{
  "num_hidden_layers": 8,
  "vocab_size": 28790,
  "norm_place": "pre",
  "norm_eps": 1e-05,
  "rope_theta": 10000.0,
  "attn_scale": 0.125,
  "parallel_block": false,
  "optimizer": "laprop",
  "schedule": "wsd",
  "decay_fraction": 0.41,
  "decay_shape": "linear",
  "doc_mask": true
}
MLP neurons of a small language model. Each row is named by its layer, matrix (gate and up: input weights; down: output weights) and neuron, and shows model dimensions 368-463. Each number is 128 + 32 x the weight over its row's rms, rounded and kept within 0 to 255. Numbers have three digits each. A neuron's up and down rows have the sign that makes its largest values positive.
After each neuron's rows, "fires on" lists the tokens most often at its 100 highest values on Wikipedia text that the model never trained on.

L2.gate1522:145103099129103074177109072188140110167140129131118145149082077119093139123135133106105038141112177151128171174208164212102087163200137133159086118116140144120120070130108170112181112107087090114165075133140085160145135114086102115151132146098090141185167159075124069123089070143116083098
L2.up1522:117132134139124146111140125164187129134136147097140178091125141154117135124147116126104208126114152107157147071022139103149106102110154102118127096085180110152143088166231129088086119102113130099101216134161128151072144150100152161123155153093143102117105105151135106097160156164170132165
L2.down1522:124069117144122176149102120099150142088148166142168071109145123197089083139175162066111161127141158132127101121117126100145099129133122104169148129095105188142126103168113158081191147187095096091104174144161096145135113082151115128195120125107113140133142107115171113121150127127151155168
fires on: " to", " by", " for", " from", " after"

L2.gate1868:098134123078144193127158126165157118103183099153146099084149184087126126162122114145120118103123082093100117123199190162070118131125101155152116085119102062153150198122134128099145121106171156120083060100100138157154168134142141062107124135083049143115136121098105122131179127183123045109
L2.up1868:133139102127119154137181079134123148132188110103124063145078100148172088143176116124137116091135107148081142122112124121153080103114098050183096078092096163093102159097157181136107140131095128159123141122169089212106218169164107134132115117071095107175156075118131100121119120099155117171
L2.down1868:118134124091129123140141176137106094153118156114093094142173114126146158168096096147170164164106124117111136191105119175147087171079117118143154171132149106110099100134131108124073114138122127156059133149141097108144118112121116112130154168104136111192132137114155131102108177152118103099
fires on: " on", " with", " of", " to", " like", ":"

L2.gate310:129129131074181131114089133123103077170178117110095150102088014167162070147152117170128080128132129116175097152103158179132113184111133153116159148091098109093083098166069089115166090111175142041127107082091156115131142157113075123113175115088109182128085134118129062181142142124106102165
L2.up310:086089105109127163122157199139186090163144146121156204143189168093110131150125085092135109166154147110142124131136137131117072034093150138113126109105114114138151154098080115164168112142145142114128132154026078083086152174098093101131149150153131169136121084045127186105120192085065135093
L2.down310:103120128094103059134109091080105141151136082128086134072126117150149111068159076202163103190154216106095097158065150109149109104118099162151136145114083133093086000127088185058161104164209129024163108137193142145152055084162116146133159182087128169058117077065102070103124098116092112172
fires on: " as", "'s", " |", ","

L2.gate1630:088134097130094089119125109157140145074092127118104128127139121194172151112137081091083139131161109108093160125182103200102130128119120111101093131120127071089178105112113134142152135193122135104089098118116151070138094131156152141109107129095118077105139068107138075080176132077131131170
L2.up1630:121194155129135121158101104138130145097124161128095106104114117157181169136138150110133109119164150133117138153192122182091140194182099107144133120160122126115171159144100096142168088051152134121126164062136146130151108110119089133144097051144114116137077111166186109117109117049164130131
L2.down1630:121151081053182138130142093144142119154114115140116150124102166148114099095127156183174109164103151120113107138095123116092138105140115141106140096100140115138101104110075148080099113160157168114079172152107142119089110129104085079100144132137160200202091132105138107163149117141102042134
fires on: " in", " Station", " (", " into", " near"

L2.gate980:099093110162109102168099121137136160058127170125125179082136179099097133087126135101088176136092132103168042141101211141109112111134159134119116096101127151140152060089135107058103189115143098081082083159097147121105104112160118146061168168119111102165142031089119134114082097185118180165
L2.up980:119114169143125095105173114117060118101158140116151104120147131148111119180132186109130093115148081148102167189214146157073124127131160093122131131069160091070136154102106165132157125110105165158108136162079102086109119123088129161088157133142121188160079144157129133088121130142147083179
L2.down980:114122195116104105108149098135196147139116113201101053148148125144141102142126116092148155223124127137121162130079115138132161114118147108131121102133099134120115117082141118144090184145167136092142105111128129111097092154131145149122073062125119066069169147126110130102108095134088104141
fires on: "=", "9", ":", ".\n", "6", "7"

L2.gate25:128155202124142131092163074112135113150113070166131124126105155077141134107150143139082166107133159072143126147085144161162136155186145141076161166197084214083091116157135107128102153129124133106083144088185128111072138092115103165139127161133125174103166098109126103155107137131094120129
L2.up25:076176091107100059117121146118148105125135130176126101118216139161068193153179131109142176108069079116072132094151133078174135186120138057084097124106140162129186159089060132141088122144161122120150131196180141140161108097175127121152202087162183068197128137123195160107101132154177152134
L2.down25:166126176135135143164136173160116070121138135107141085194096162080167159108156151119162152168173114115095054152130129096148129109146148124127147164122133098139118152146060155177114180100088181125091111146159125150133118100171093107119105084175195129183078091106132222128098136065137141107
fires on: ",", " the", "%,", " The"

L2.gate970:165110128151073136117117080160130127123105133123109191148153187123144165108086173135134128182066090143073086111138118140133132067138155161126143176198125162131116119155175151160127215096102099085103150111126149150147194131112073091140087127123116155127207160117133102163146096076088090133
L2.up970:161047093114075142121112156165129097146075151144127148123148169128094096121103119150115116112092184133112119102115122101157160107092207158138135090096153161148113186115145079132133125112096108090131106146131099123113175091074088100205082129086143196127099131073148166080130135169106088145
L2.down970:176164113119060128135101119122155166083097096157100083171117150105095124161152143128141131134157168128146103200133137140155120126182089126094123096132095150155111107144075119085081189174118184206176110127161180100150120116126182139106153138166165171140141149137111107172076102153122134175
fires on: ",", " of", "-", "."

L2.gate1721:153171141112150125103108123155164128081255128150142153061082103133074146183072126115168135097140154161191128101185127108122183143208162145148144103105093119045140132180175089096213118170105123091130148126095095156159189100121084087107139089155132102141086124122141150109119133194116172143
L2.up1721:117164078162095121120160062150177175094171128115126177080042130145124157150150140142147106122103078103159129160121127134095084120123201162128128093052121115162079174095180116134115155163122102089188099165105141141150155161130105146112084081142114125145140116085122097156123145177173089145
L2.down1721:142145086115141182098126112110142158074146199169135111112170155157137164117166156112178099158120150189149147157143151071099147054147140101080141052146064100096116124146167155134079124177062099148149130171130084131136121112177096185101118169120120128122090091116161090124114089178212071153
fires on: " after", ".", " St", " for", " of"

L2.gate640:128181035156147100114188153135150195141219089132098138026164151051077166135124184142150130124085165123148082093143127077102162146167113128113124162120155146113131156144186123101106132125100096107164088111091115128107226137107109124113092138105117190061168101111106147092124114167144127132
L2.up640:197191088086111106113137126124199104083173135174146152068158122132081181055130137120145153164097100154120123130135116197140138077147100177128075091098137145114146174125104118172084185160151097136122131089110106138078172173171084151112087204146132138159140137120114032147134114099124106110
L2.down640:132093126147149132103156083113131137170174124126167121139174146169095128133148130184200165129114237159177047141088139101111101128190074100087080164163092146114100099178103164095066133130140122136136136113140146122053203103108086157142123161082084179137171112099141205167147132198100091205
fires on: " to", " of", " after"

L2.gate1264:093189174173072110134122133134158153096114093139136085149149121120125177122158190106128171129113142129057211182140097135180092129170150122125098083099172092122090099097055071130135139141094100087121101097112127166153099155110089172142140091149134123155162130124112091136153127130160140135
L2.up1264:069164107167098135096115126150105105114111105061130130162156130154122130157168141158121147154109135121063113118039123135127134124119120228159109083098094129144144119104111171119097136124121077112121096126117097151180143117131150115094193151133112104135074148131106104097145120100137113133
L2.down1264:145167140171191059069086181116123136126148139197148136177088149158162165091129167077113189154135052120115109137104088182110170104066175115165111131104172154076112161109079081103183111163121114089106159094125149055118130083068101137071038155161082098152120131102128139154089143115074108155
fires on: ":", "-", ")", " for", "ast"

L2.gate103:156133171127119162097132112136162075144154175109136145120133137112146127134123127120120153117139098142187110119180109136112109100135071128123085132134117097144095141125091111150147174090131077090106129120128122124111116117164184188173112075107028110191157132086121122126144102110100105176
L2.up103:121145175088106167157149137112118076097118154125164136185141168089128163070033092107109117116132100163149073126126106118139106079173115089112149106149118119094174103153124154120137174102150105126096120103147134098146089144140143142090125127125080102157141097069055080132133118113127139166
L2.down103:106137119115136129156120115109135128095141153134169209172113139152135159084110127093124139199110105177105115127086098094178151126165160136144177107155132186161152123131173137092109104140131207183149124171124098138123133144142080082145089168131147095151093134127115088084100076150131154153
fires on: " of", " for", " on"

L2.gate1736:122156131101160065146139154146109133149136094154107113092105048144120081171083150182085105135070125152099162198126093169096153104131105125162116122116134139078092105128106057155192113159107109158159134162132060107169119096155116150168078114095180214136131121138105118111166112094154090068
L2.up1736:162152104090151162162147145145154126142190124128143133134127167088118171172133148182103100081091189111135089118109116160189102195126143154113083165155118120135139114211111176133141077107088168162104138115170143153112133088105116069136113138224157082118077100181165110077124121089137157117
L2.down1736:088145149074128113084146102136129125126133143121167069144120116120079076156080162132059091082196161125142111114142083124138123076106115154102074125140117085104081138177193108145104087078154174060092139153069165121121146140162170113103118155065081172114148155099085128114096153201131115168
fires on: " by", "0", "5", " on", "3", "1"

L2.gate886:132125182169168128177164072169109140064060178152144132129140158186113115187195106103140148115111135116068158123166143136122121183134127147131041099104120109130130094114166125064152162145147104138145123159128135076107132196138094148150157119137123118156188059165126134094170119185183123121
L2.up886:055119083141148115092158093150108119136146106115142126124102151128084127149141117184083137151050093121067153085069155144054139132162157170125153136119173058165141158114127129182156136171088144138137142143059084092094170098092094069133157119148141146087134088148134140137112130123062136144
L2.down886:120081159118215066147123123105163141121116095111172133076126145157116107133153094163178101255140070144087145157152135120148166125143111108139084116108124094119185116159136118089149142119172130155112142151138094135122149208107112133120151139120113107176174094159090163152147117203111118121
fires on: "\n\n", "==\n\n", " ==\n\n", "–", "===\n\n", ":"

L2.gate777:091193111090113130116101090156200182086171137207115130121169170057132174113140151109048141144125141102129121122146086138129141088120144157108169129064113112131117158096038108180195124129164101138096079143037120087102079077130142111086152117107117089096171140120144149150086133111071106147
L2.up777:125176147118161090097112137129105153130142123147126148113107122056037117147072172145131130122149193174156113154124119171147112131150111131138141173136191127082146084116130139142176152135125095099126199133079093084136119084156111157076099167170072140072169114091099182156087096068113184161
L2.down777:132110099177124139084109071094119105147127110116108090124140106117169033084160069136172085147153069134105121113127093143163090137087140169149144090099127158109155141141153140147132181076175125056111116075159100114125073112121166138171145103150140095178143177109155082130121156129162063139
fires on: "7", "4", "9", "8", " de", "0"

L2.gate1238:103143178150172095129063100138107050162163133106174159138108104163159068221066181155146101133085146113195147147102159159130118084146128108130144110139118112091134157121157098111117093155117140084114119124080107168188154109109113146244161099123112143107133097156126124170119162141183080150
L2.up1238:141106061101088148128145128117089110132138139154119124159082110120090117153168146128145102151070095144118114156073200169175126147103214130119140124097131179094128102090080133118145095146143155128122126188109137148122045097128096090183111152141186121151115118130120119134118169157192173127
L2.down1238:099105179119119147133097115120093116160136171107127081042069119210134107185152177155100118057141120108081136161093107215107111052101132147150102092111134090110099090153133102143097153131135156152121151132170165060133088145090101117107107152141082108090114120112110146101080145196146110119
fires on: "1", "0", "3", "2"

L2.gate967:088137239149085111109145107146101016160158177161159102095133092095126125172119125165101152099104139171138145153154197206198110119181109136114091159162105147121094135151151091133124101090123188084113137101121135160108115092160150176113140155098121164098142177167199087133095071108129115123
L2.up967:164118122162121108137143095068159115107136148162139126148173117118073091177111105148149132134110130213097136135165149121104098166094135129106039146037141146076134128102140156128097135116142094014122108123104129094110126111113124129130137169121128166136185091126111088105079145065097156180
L2.down967:151113169151151134124106110106168095126104051124121113160128134081119100158153146103145098085172095158126072156153027091113163083133130166116138108106102101152128171156114155136093185148094019123114120194108140172187165120154158073144112111166142120164119117167155106141118167142129136162
fires on: ".", " the", " The", " x", "The"

L2.gate1759:059139100080106088093142144140082142048129104139138148107167142109107095090145150096122142151202109150116131132137073164142144141166199183111161145146130143125128135029083047086166158135132128074130114159100127130135093094172132092070147099152148137135133040140106183099119187110144128130
L2.up1759:136213152160088153160101135093110129119060139069084182112160148125144188136115152093147177131146109095121150099101132112102116156159171122106084112131123119094156154163080136130121120136145131066129108151180131140082189155119145145079153136136118091147070090114138129059079161142116091131
L2.down1759:169122129097245127115140146117152117091146084083139053129125164133129150121084164137076109166132176158154090136152154132156142096121148163117201135118125129077128155112144134163129104121126146107107112147153175134139128071108178144116116117128137156167104104150136175128113122157047149172
fires on: " in", " ", " of", ".", ":", " ("

L2.gate1935:153156108088116144114089144158096074100106119142081158152147232105140178135081090140126161105134122124105095202175145114142169097135210168163167092162122149124180116128111147109242118114131100097074108116109124118055099101115119141156093112192077191142150141094133103150160135133128127107
L2.up1935:162146116163124112169193182137110188129086125145102093133179068135168137092093168073106148100148101139141175120106100115090189118135125112099112126130157139135052076135153106160216144170082180109149143169089116123040132155111104072079124138163151176093133123166114132089155100170113083117
L2.down1935:118170156108140131119119108113170107118108152134124156120168087020132128120208110081125150144176103115106140115047139091170164111193166128083105132167132184127164142091146160116134094138118129103115172188156138126145153083136134181134076093150106156086115136118128154119099159160172180124
fires on: "9", "8", "7", "6", "c"

L2.gate1384:128166068130103147104194142157187180080118111143129144131138167125116147139122093093126141145151170159153168143188127115119175107192161149150116053091181130059140138121025098183174146155084142106137149129112095123114113129142120143105145134146150126053101142116104161097148094095156158121
L2.up1384:113159135085150096141165160084077192096138177113088088056096116150083146137138098139129105097143160192116152155129120124087146135174209139111072130079122143207159175158138102195105142118159144139112139128149070149157135133168116106152132166160104074102143085140130113134104068210150120108
L2.down1384:203126110094158131151135123127083106103165161117118165174160159094131055148076088187091119121103149140183101164093179106150147143133141144100122171158134198143087064220141142109092116130097147175165109158111122120182148077133164145176097108092062174166140115130142121135171145133144113157
fires on: " of", "0", "7", " for", " after"

L2.gate785:155096129130100061088082143128069050171117121135125128191127142133111155118118103149149169124136103157166094178116181143140125155103140172086140115151181161068163145165100114137115142143135134064145143159097103071093099065103109066162126104166132148184135117062136158135105098118092139146
L2.up785:150105066149124139127154170134146078101134130085129146119108084144135092154115075100135174158068077147161131107102149061133119121144168177120129100086161128117094137149081073127130157141112096120102155185180115140095175153071122106137161154104211141125075109130080141123130133156087083147
L2.down785:126165135178119125155092132096119129125080138138146098146151119165127157115129116175093088189134183126099200162185172117110108135101102159067112120149095136167074103156198170146140086149184119105116097106115119122127065119081116184116160156138072144187152143111153140123153196121118142153
fires on: " and", ":", " the", "|", "0", " that"

L2.gate323:102145157072111103095149129135172070144138052139174153105057184122149169119119119142079147077127154029130123150117122139119076105158134106126152163092125113100111139188086111119137167134104142098064132112105146117172149148102099127100190160143112113119130172074145140127101160051081171095
L2.up323:077108140107142111179152081097122114074103146158127101101161122157137151141136098127130120117076135161109129156182107111122100151181135113105153087077154140149084142085132111140120102117102102140148100168078160118189074148117121163097124125107119068119122164111149175144103139139089168201
L2.down323:120131186180104129106110151164125082085112117126149107151026124119126105113128100116164151144158096124152122118095144123187149119141124117152176128129168152135081070097113100092156097153080104209149112122127121141117117145208154101066147117120198137115098106081101167110114157076147132091
fires on: " |", " the", " at", " The"

L2.gate1201:154203099106112127095107123144118114140114144140090143126110112146118127154182116139073138094141116104085178191168098166168118142058073164058095104138152108129143158085070114170137115136103112137108191123148128110098143133115182174142093169113107152189069192093165090099060127106116107084
L2.up1201:103130172189112060151088117078126157143132121146153092160130149145119131152147139103120120152082114140095204146147120142137119081105135137120115141108135123076114122122130121087141175156137137191117087183125121109084117072185081079146118187089077145102196108093036046181166111159118142163
L2.down1201:118161105146062113180124103121135133101153049126133156129076153112118140167177125152088142137168069172149144130151136113204102111131102188082153178162158084129104140151151170211149204148133164090139138112132147053188137054117179157111115100083119192150122102092148124096145157074093188098
fires on: ":", " on", " by", " to", ")", " at"

L2.gate518:126150126172086050122133148163147108193123123129170143166107184095162146140129188167085108137126113061193065108112179115115091077184142166065141137133186143163101150154118153063171139141122110058099107138125111051126174126126119097148152143143146171102148103141172158134167089115056104132
L2.up518:152122118112103157133170164154097129157098088142185123121131129152084061197101120162185108154078139136125122133108150104121070100124173131155146138105059132103144164119095134151164127168105112143107160140139101171149158076163117075181136116092106177147169123084103107145095190191109136155
L2.down518:109152145129019101086126148127117163126125107104080110113130106113158191136123083142119163113137141127117152107093121122107140144183150140066139135126124209153057126117106168083101136113157135093156104115122145070106126135132157161114080092129149130084090189089142127141174104055160122145
fires on: ",", " and", ":", "-", ".", " was"

L2.gate517:107094132123123120110123093161139041077143129145142133169147133075200165131144125170095152116105122144135090122172100209106142124197165153086083134143137127096096124156083137145158139110080063087138113127101099134117111177124086126103159104138073111122146100143163064145173134111168116120
L2.up517:125144166140125132084117123126134095057140114145134151135138134057185190155116146152103146113133112152123115111137081167147131110230131147014126141135136129134189098173122130128121166166107165131154083131125140141140087136129153140047106118134118089111129162151112097081125148108131172163
L2.down517:150092134203116137134170108125154154103134106120122143102122106107138143144161133146153097053159137170137096186115164154122110145091128120081143115108144157167173171103136138152110103122145165139130145107118130140153120121180166141120143137061182081139123181126192172089123137099071188145
fires on: " of", ".", " ", " National"

L2.gate1109:099048165100121169066167160131100086138110060122126148161126118061162110093124160129153112136163168122146083183083095161088137101170168155088226087136121158103109138150091155118181136065187145126076135139124179118078093129167082133130111107132136108138120107123080174172082124077077086155
L2.up1109:106104134089121113150135104152159166147077124095146114179132137146146095165166062101174143164152092138090200152152183089105139115160119085138104132112103121129150146129084149076170202135162153109145130148094100149137107125160122152112139162087163099124108175123141118117114142119125118084
L2.down1109:081116170093109163101126189132145074125082154145130169114124156104117112150126126116098152183167191139152120119084081151122112123119110158070181172141102132127118130104172161173131109098129112104120123176097128103149102171145110145124157134173103104162147102101095096111137196131114131148
fires on: "|", "u", "-", "0", "="

L2.gate1796:114083081148144140154106108124095143095104158183174136065104100077141104112147174108092110104130115169129120109199107126122101112136143126130152129108184140147120143119092166040112127093072136128138152099116173070138088135136102154120102066123081104076186067087125106156139131098141122139
L2.up1796:202120214106154114158168124103091080127118088160209093132129077159164132076065132154130109133161165132091149155080153179127151087125126125142180153173075136051154105134109172107139133070128120133099165110150137133117079146136124123152132099115035122165134021135090107100167110123149102125
L2.down1796:086129117171149139070074135147128127113178108140061171120199156093105109158144094101149149157106125132109136148126145139144175146169181127194126059159137196156074111079152145123118132160078124193136167148114156144122089114135068139179125119176188100093088046110197116134099121147108154121
fires on: " of", "\n\n", "1"

L2.gate1975:076100122143118081119157138137159135076172133199175155119139161166101149119142152091089115104139086106116140112129150092153155113120126149131098105121185093101127094114112078150155123144138083127151127137116144106064085200116119143121134150104041137157127052132093104119165174164148110108
L2.up1975:115125134138100075136123139159146086106122120133147109207187133154106094129137116122167146101113116120101148120137058083166087138173167169146098081106114186115142170141080136105168120136129085138174132168129119107090132178158129145147115174172134130081111101125132086162186093085120058140
L2.down1975:120073129094175077088177084127146130149121137151142043101095183131147106084175167155148137209121115141114152115100132113117115160084167118132113091161169077124101055136122057098140130043167138130093148123134158098101112107113104125101112115089127145144116124138113157098111117168139194133
fires on: " of", " (", ":"

L2.gate1286:102149199125101145104133106123129063170124089122134172111126121103163144132140081115181195122104058144144137168194132137179146119116152105106119130149153115114089176124103117139150147152184135100096143139126117111084108158177153150115111134102126168135118126128183145171156135122125076120
L2.up1286:125172162095136132095097134145114082052097102084170127096113119174103127130110104156132088137194099111204097122185082162128152111131151156127102129086121120093181171069112129149116125148140155110125170140137122133145080128180146040062136100133123155126061121077142129163143146103074147127
L2.down1286:144128122099081085172123084120089149182078077136103130128121144153154132156151136143167132130086139103143157118073190120155160105137074108146110117117157135055099147160136155090063151102124149122084142105086123150149047094084077139151142135143082141115123098098119117115124124151101140158
fires on: " of", " as", " As"

L2.gate990:121180133147108149127087116152159019147142119176194148168155128162179146129145072128130148142073081105125112152155152119123113115119206146133097083100163192159167205144100113102144123187137070108089139163136160141098127111139135164154118181108108100163142121102166106157180058132147025099
L2.up990:143189144152127107115124104106136142127107094147082147097134120102142146099164147158096100116109100106144137134143123165198131076109119079116150133126135211122094143156146109122163165135149102119147154113075113177122074131130149144116149135109136160144126090143137108149134118140102102120
L2.down990:129150133138102140121070107106109099100105097127161123150177109103121164145090127150148096117103149141072129141067191122119087146140167165101124141170158157134174137120145170121081081128128122099124098173180105116150114097074104109121105164126072104150117189148150102156133119154096140102
fires on: "t", " of", "ot", "c", "l", " V"

L2.gate1080:120087110110119111098144170149120117098142133132109107108181088142115098072166189104108110110107105179109079171111199129113186142120130124160121153098121123136009087146094120115101091082098073106100105128071067086147182130129125167097141137080121117124154134106170078123189119128159114154
L2.up1080:175163124107151171120126159103109152095146106177135116156175124108139120095103177141065149144138077110139120108115049153163178104143133116130155122083115106144114134114079133097139118113116112118128133094050096072155144172074146202089118089114095149116117187098117091110186154116132113135
L2.down1080:186166105094084106180176070148158160191118130077144184144181143151131207177188135155135122175120114071147112122196109096167153140186070124098100088139182191183096141113167161115133106125113144131150142080090095109116127109181116069119056145146164070093149126157186125138079053126139106144
fires on: " of", ".", ":", ").", " –"

L2.gate1282:106148148104078181129100085096097108094168178087090118097127121068159103179150091109183163085134141112058170139184133142099128148119137145189154129104118168096123103138147149080125115110164127150111063084094100108086137140126138114099143098082150112136129063092118114127079131124106123099
L2.up1282:123162123109064177152092141053109134104115167132079086170118113092171167122121125124170132139123173145044157137126118142118135168157126091193159121137142176097138095134140143120092149088144133145124095033084141177160083134126103129123136055139133086157149087118085138129134151096122100124
L2.down1282:130107104146139112145191167159186125123074130177110120169056055142090167114123148152078152061089146157109115151076107129115121168133163133069123053137151092121127112175138124100161102158107133102137148130104185155151112134132137120157140126199128138132121161137139169131183119135094141166
fires on: " to", " of", " |"

L2.gate1650:113130138166074116089139091177102105094113165190107133178157058147141095135138100119065193125183092110079176125221138169132174111141149151138062156133091185126137154140128133165168125148152151094107129083133115124104090106157135118148163179099118165106189123091162131190131131089088091182
L2.up1650:141174147168136146126139093131170153044114187146119118113061104163114094156105130145115125123173146113111172159200111173128180094134122088146097133113144121044118241118095141159123170155161145114083140092114084132189106057121176091154124159169148107138169144084145149193115133111090105214
L2.down1650:127129194164156092124158170118158183100175077151146110086141180128155146193136125084119122180130149162166154146118075130153129074122081120154147145123133034117159136073083092124147125186169155153118160163092129114157168104142140117128180126126142102157130182163089118093133137128145145206
fires on: " from", " of", "|", " between", " From", " –"

L2.gate1615:109141136120107081139116084088138127180190077150139143109087103109145132151108074179097060155084173108136097138080146106101097106120072157120148116143143141149088123123097170132122139082119109125105102139162127106069094138061143108139123218113137205163103189112090096127145068140121162125
L2.up1615:123116145139127136144100173193115096168131157130149143119088080113126109180154138068137108155086069144091074155142149135124138125147192133121110218135105106089126088095123177207127150092128117125100188179148142085156159129105087119161164137126113135187157148123171122145175122113106122106
L2.down1615:101107118068147136114138083085094121109092115069128110136104151117172130089118115181122103146113193095166098093134088137141122147139067136106147077132146145147055137157107121087140127186084128082109104090071127177119131135134178131090173143104137175085131153137099115144118124118134180134
fires on: " |", " as", ":", ".", " —", " —;"

L2.gate1732:172119156143130146159114116159111112107155110165117117128139165126146080105102133121112150129153094190108099122116167164141149077164094149090192052121162114065148139149105119131186130120170069116122173125171199075135088088144083091166107149136122146103100085154105096151164110111118107139
L2.up1732:108147154135105112130160126133120128125112115128153152091156111152196091163133092171095131154097129137119167080138154120172158102097094090125115087206026167090111131165106061119159160110131132065127164105136090184131091106136138165148114090156094169033231093119110064167081163148117134075
L2.down1732:121089098102146164099105159120089132114127105147090117139132107126144159087107134156170121169145043135163096135119146101129120179182179168127198138115172113176156147104143097108134154137123172141098107146152172088148119153082117120105084120140165091197019128140160092150133090119153104156
fires on: " to", " of", " (", " over", ".", " group"

L2.gate1955:113127125112153153112128167082138081141202114184141103117141091179139160099146139141127116120057113118178114157073155136143131139150096137122163121143135093105119134155071119111155155131098122110135170144152082137152132155138098144172126168119102099127082147119098101139139095106165133152
L2.up1955:174153121076161131091117112145116124104144114116163144140121127176129133126108122105134164142093134143092145081156160170124121119104136036040084163160125119177140121127100156147067109110090151111135139166157104081133090145154188145157101131155051048134076123133093114183083114136184141100
L2.down1955:151172103097115199136179155094157107169051147166122193120159111133147140140114123085113119124182030131112130129114063104152083149134143133126193072135184159118139173152176138143131158131146166101143162109105179099097133103121107143110051164082069132111096161129114089062099118090120083170
fires on: " for", " (", "io", " of", "un", " to"

L2.gate19:114083170172126105132114076131210156118174111129111159101053106081114092173116193123124121110164103097140118118146150155082161090130110104097140102119121115091075114134133114128169129130137110067154140123161124095122165144108115144103169147113183154148172091129108112079123125166113118150
L2.up19:155149134138135141182071123127122139091094133165143087111128178172105121169130150172132184190095125121124140119120131113103145110163120168108100163081100182119167102170133147174174157103073130147154141057117124152143135103095135105158134148174143139111159170073124075115106132129150149113
L2.down19:105106187110095118138134108164216112117162079124144137133092145137106129173084170128115063081147078182145139121139099176127132158134085084067128124154113172075099168222153122187172177128107143092106102121103155106160095090128075129111142129138149161180103178135132184076114142138104192182
fires on: "==\n", ".\n\n", "\n\n", ")\n\n", " (", " to"

L2.gate27:128128113128138174105062113175159105153140087103159137110062141131177176135142141180138117140138106103115152110190134170110126154121101212153049132123145092146129107160109140158128121078157100117120077117046091138123118164137121135158126145125079091115122135132121133187142156145142029134
L2.up27:131117110172117134146099134116079192068091125094142108167096156173169177118122092141143086119137103178097113090179032096090137176166120143105043114107159119132102083112154169113093099140133110120162099156120105189131094135186121102090167111143133154117145113156089163125120116084172072140
L2.down27:093141099127112052131179101054102144070123118135113150203052122104131160115077089084194092130150166138065099151130039097117191157190128107090127098135109166090158085100146140106104095198114143147130116155135155119084140130192178139086168110155198114129146124173068172120134122153153108163
fires on: " =\n\n", "=", ":", " Un", " of", " Name"

L2.gate1442:138113088188111124120107068146187146089182063127161140042073151097131068154178108088112163133086077139147173196188142113137110097159155090160176084082118129107075171164087169150145144156190181083139133155131123129155155122122087094097168158113090118104176137138129081115126111112051113167
L2.up1442:129169155121036122161133064086161147159128136131157085127103181100161145112102120092117107136137158118093169142132147150106123098133064127136107125179162131168086142106112092127105116155086133183176099113107172167122108150128127139138127120110132160123122076124045122163127160184092108149
L2.down1442:129119132132137084139119099150147139170100097143145109094105109116109118115141109111144098125120140167077114138099183107140106155105136122125173175130160119142106077183175146147055169096103180058126143138161086147168110087098138123122091165128099115134116107095098118133151150102115185173
fires on: " (", ":", " |", ";", " on", " to"

L2.gate1444:131170126136088110106138114125198172116122142067087128090091066121070125168092123084162155140168111133072186096173160093145143101119178191104073154092158118159100124099133117132147110143077077043130145190033098077075180159143134182145137130062084123155169098083147128089122126183164113145
L2.up1444:141154156111071102096133090115184154125112087106137138123157117085096102071109130096165137166170096086071190108150172137171166102169132156101136144171127124085135168094146154138135114161130131074140105141045103111116143137165137158130159093099087122099155086072126136101105160152147088110
L2.down1444:161089192057110088156135174141125122138185116138151150092176167138127165120145139121035152134124154134134172131102092102174145122150060047118157119134110124121143165154188138099137082162126196112115091127139103147158102123085160119116115065163144101117040118138098129100147124117172175164
fires on: " of", " for", ":", " after", " "

L2.gate2015:074144094148105099073101074146215129091110092087165128118143186109121183193137135064118092109158155058111108131174094091152081152154129154139118127150119136124130139114099135137110142122114074113115095143057192154132153108157181068152150137115015114126137122131128138120159137098159118102
L2.up2015:099187071124106121166161109152128188132126140113128143064160145188083156150084151087107175114143128100080133130149102102053160113090145106107141083133099119099151134157145069152155125121109128147162153179114065069131110097132128094103076148165105134067110131136095087111204119175124176126
L2.down2015:196141186134159099148168103157114141178104099117152130080146100143152150139112137157114136140228117099111117126101135115160131139082102124093177128118177109135161127083119113143159145068160138101140133178167120137135145108133154197093128111074104129176105170107127116123102144155082152167
fires on: " at", " of", " called", " named", "at"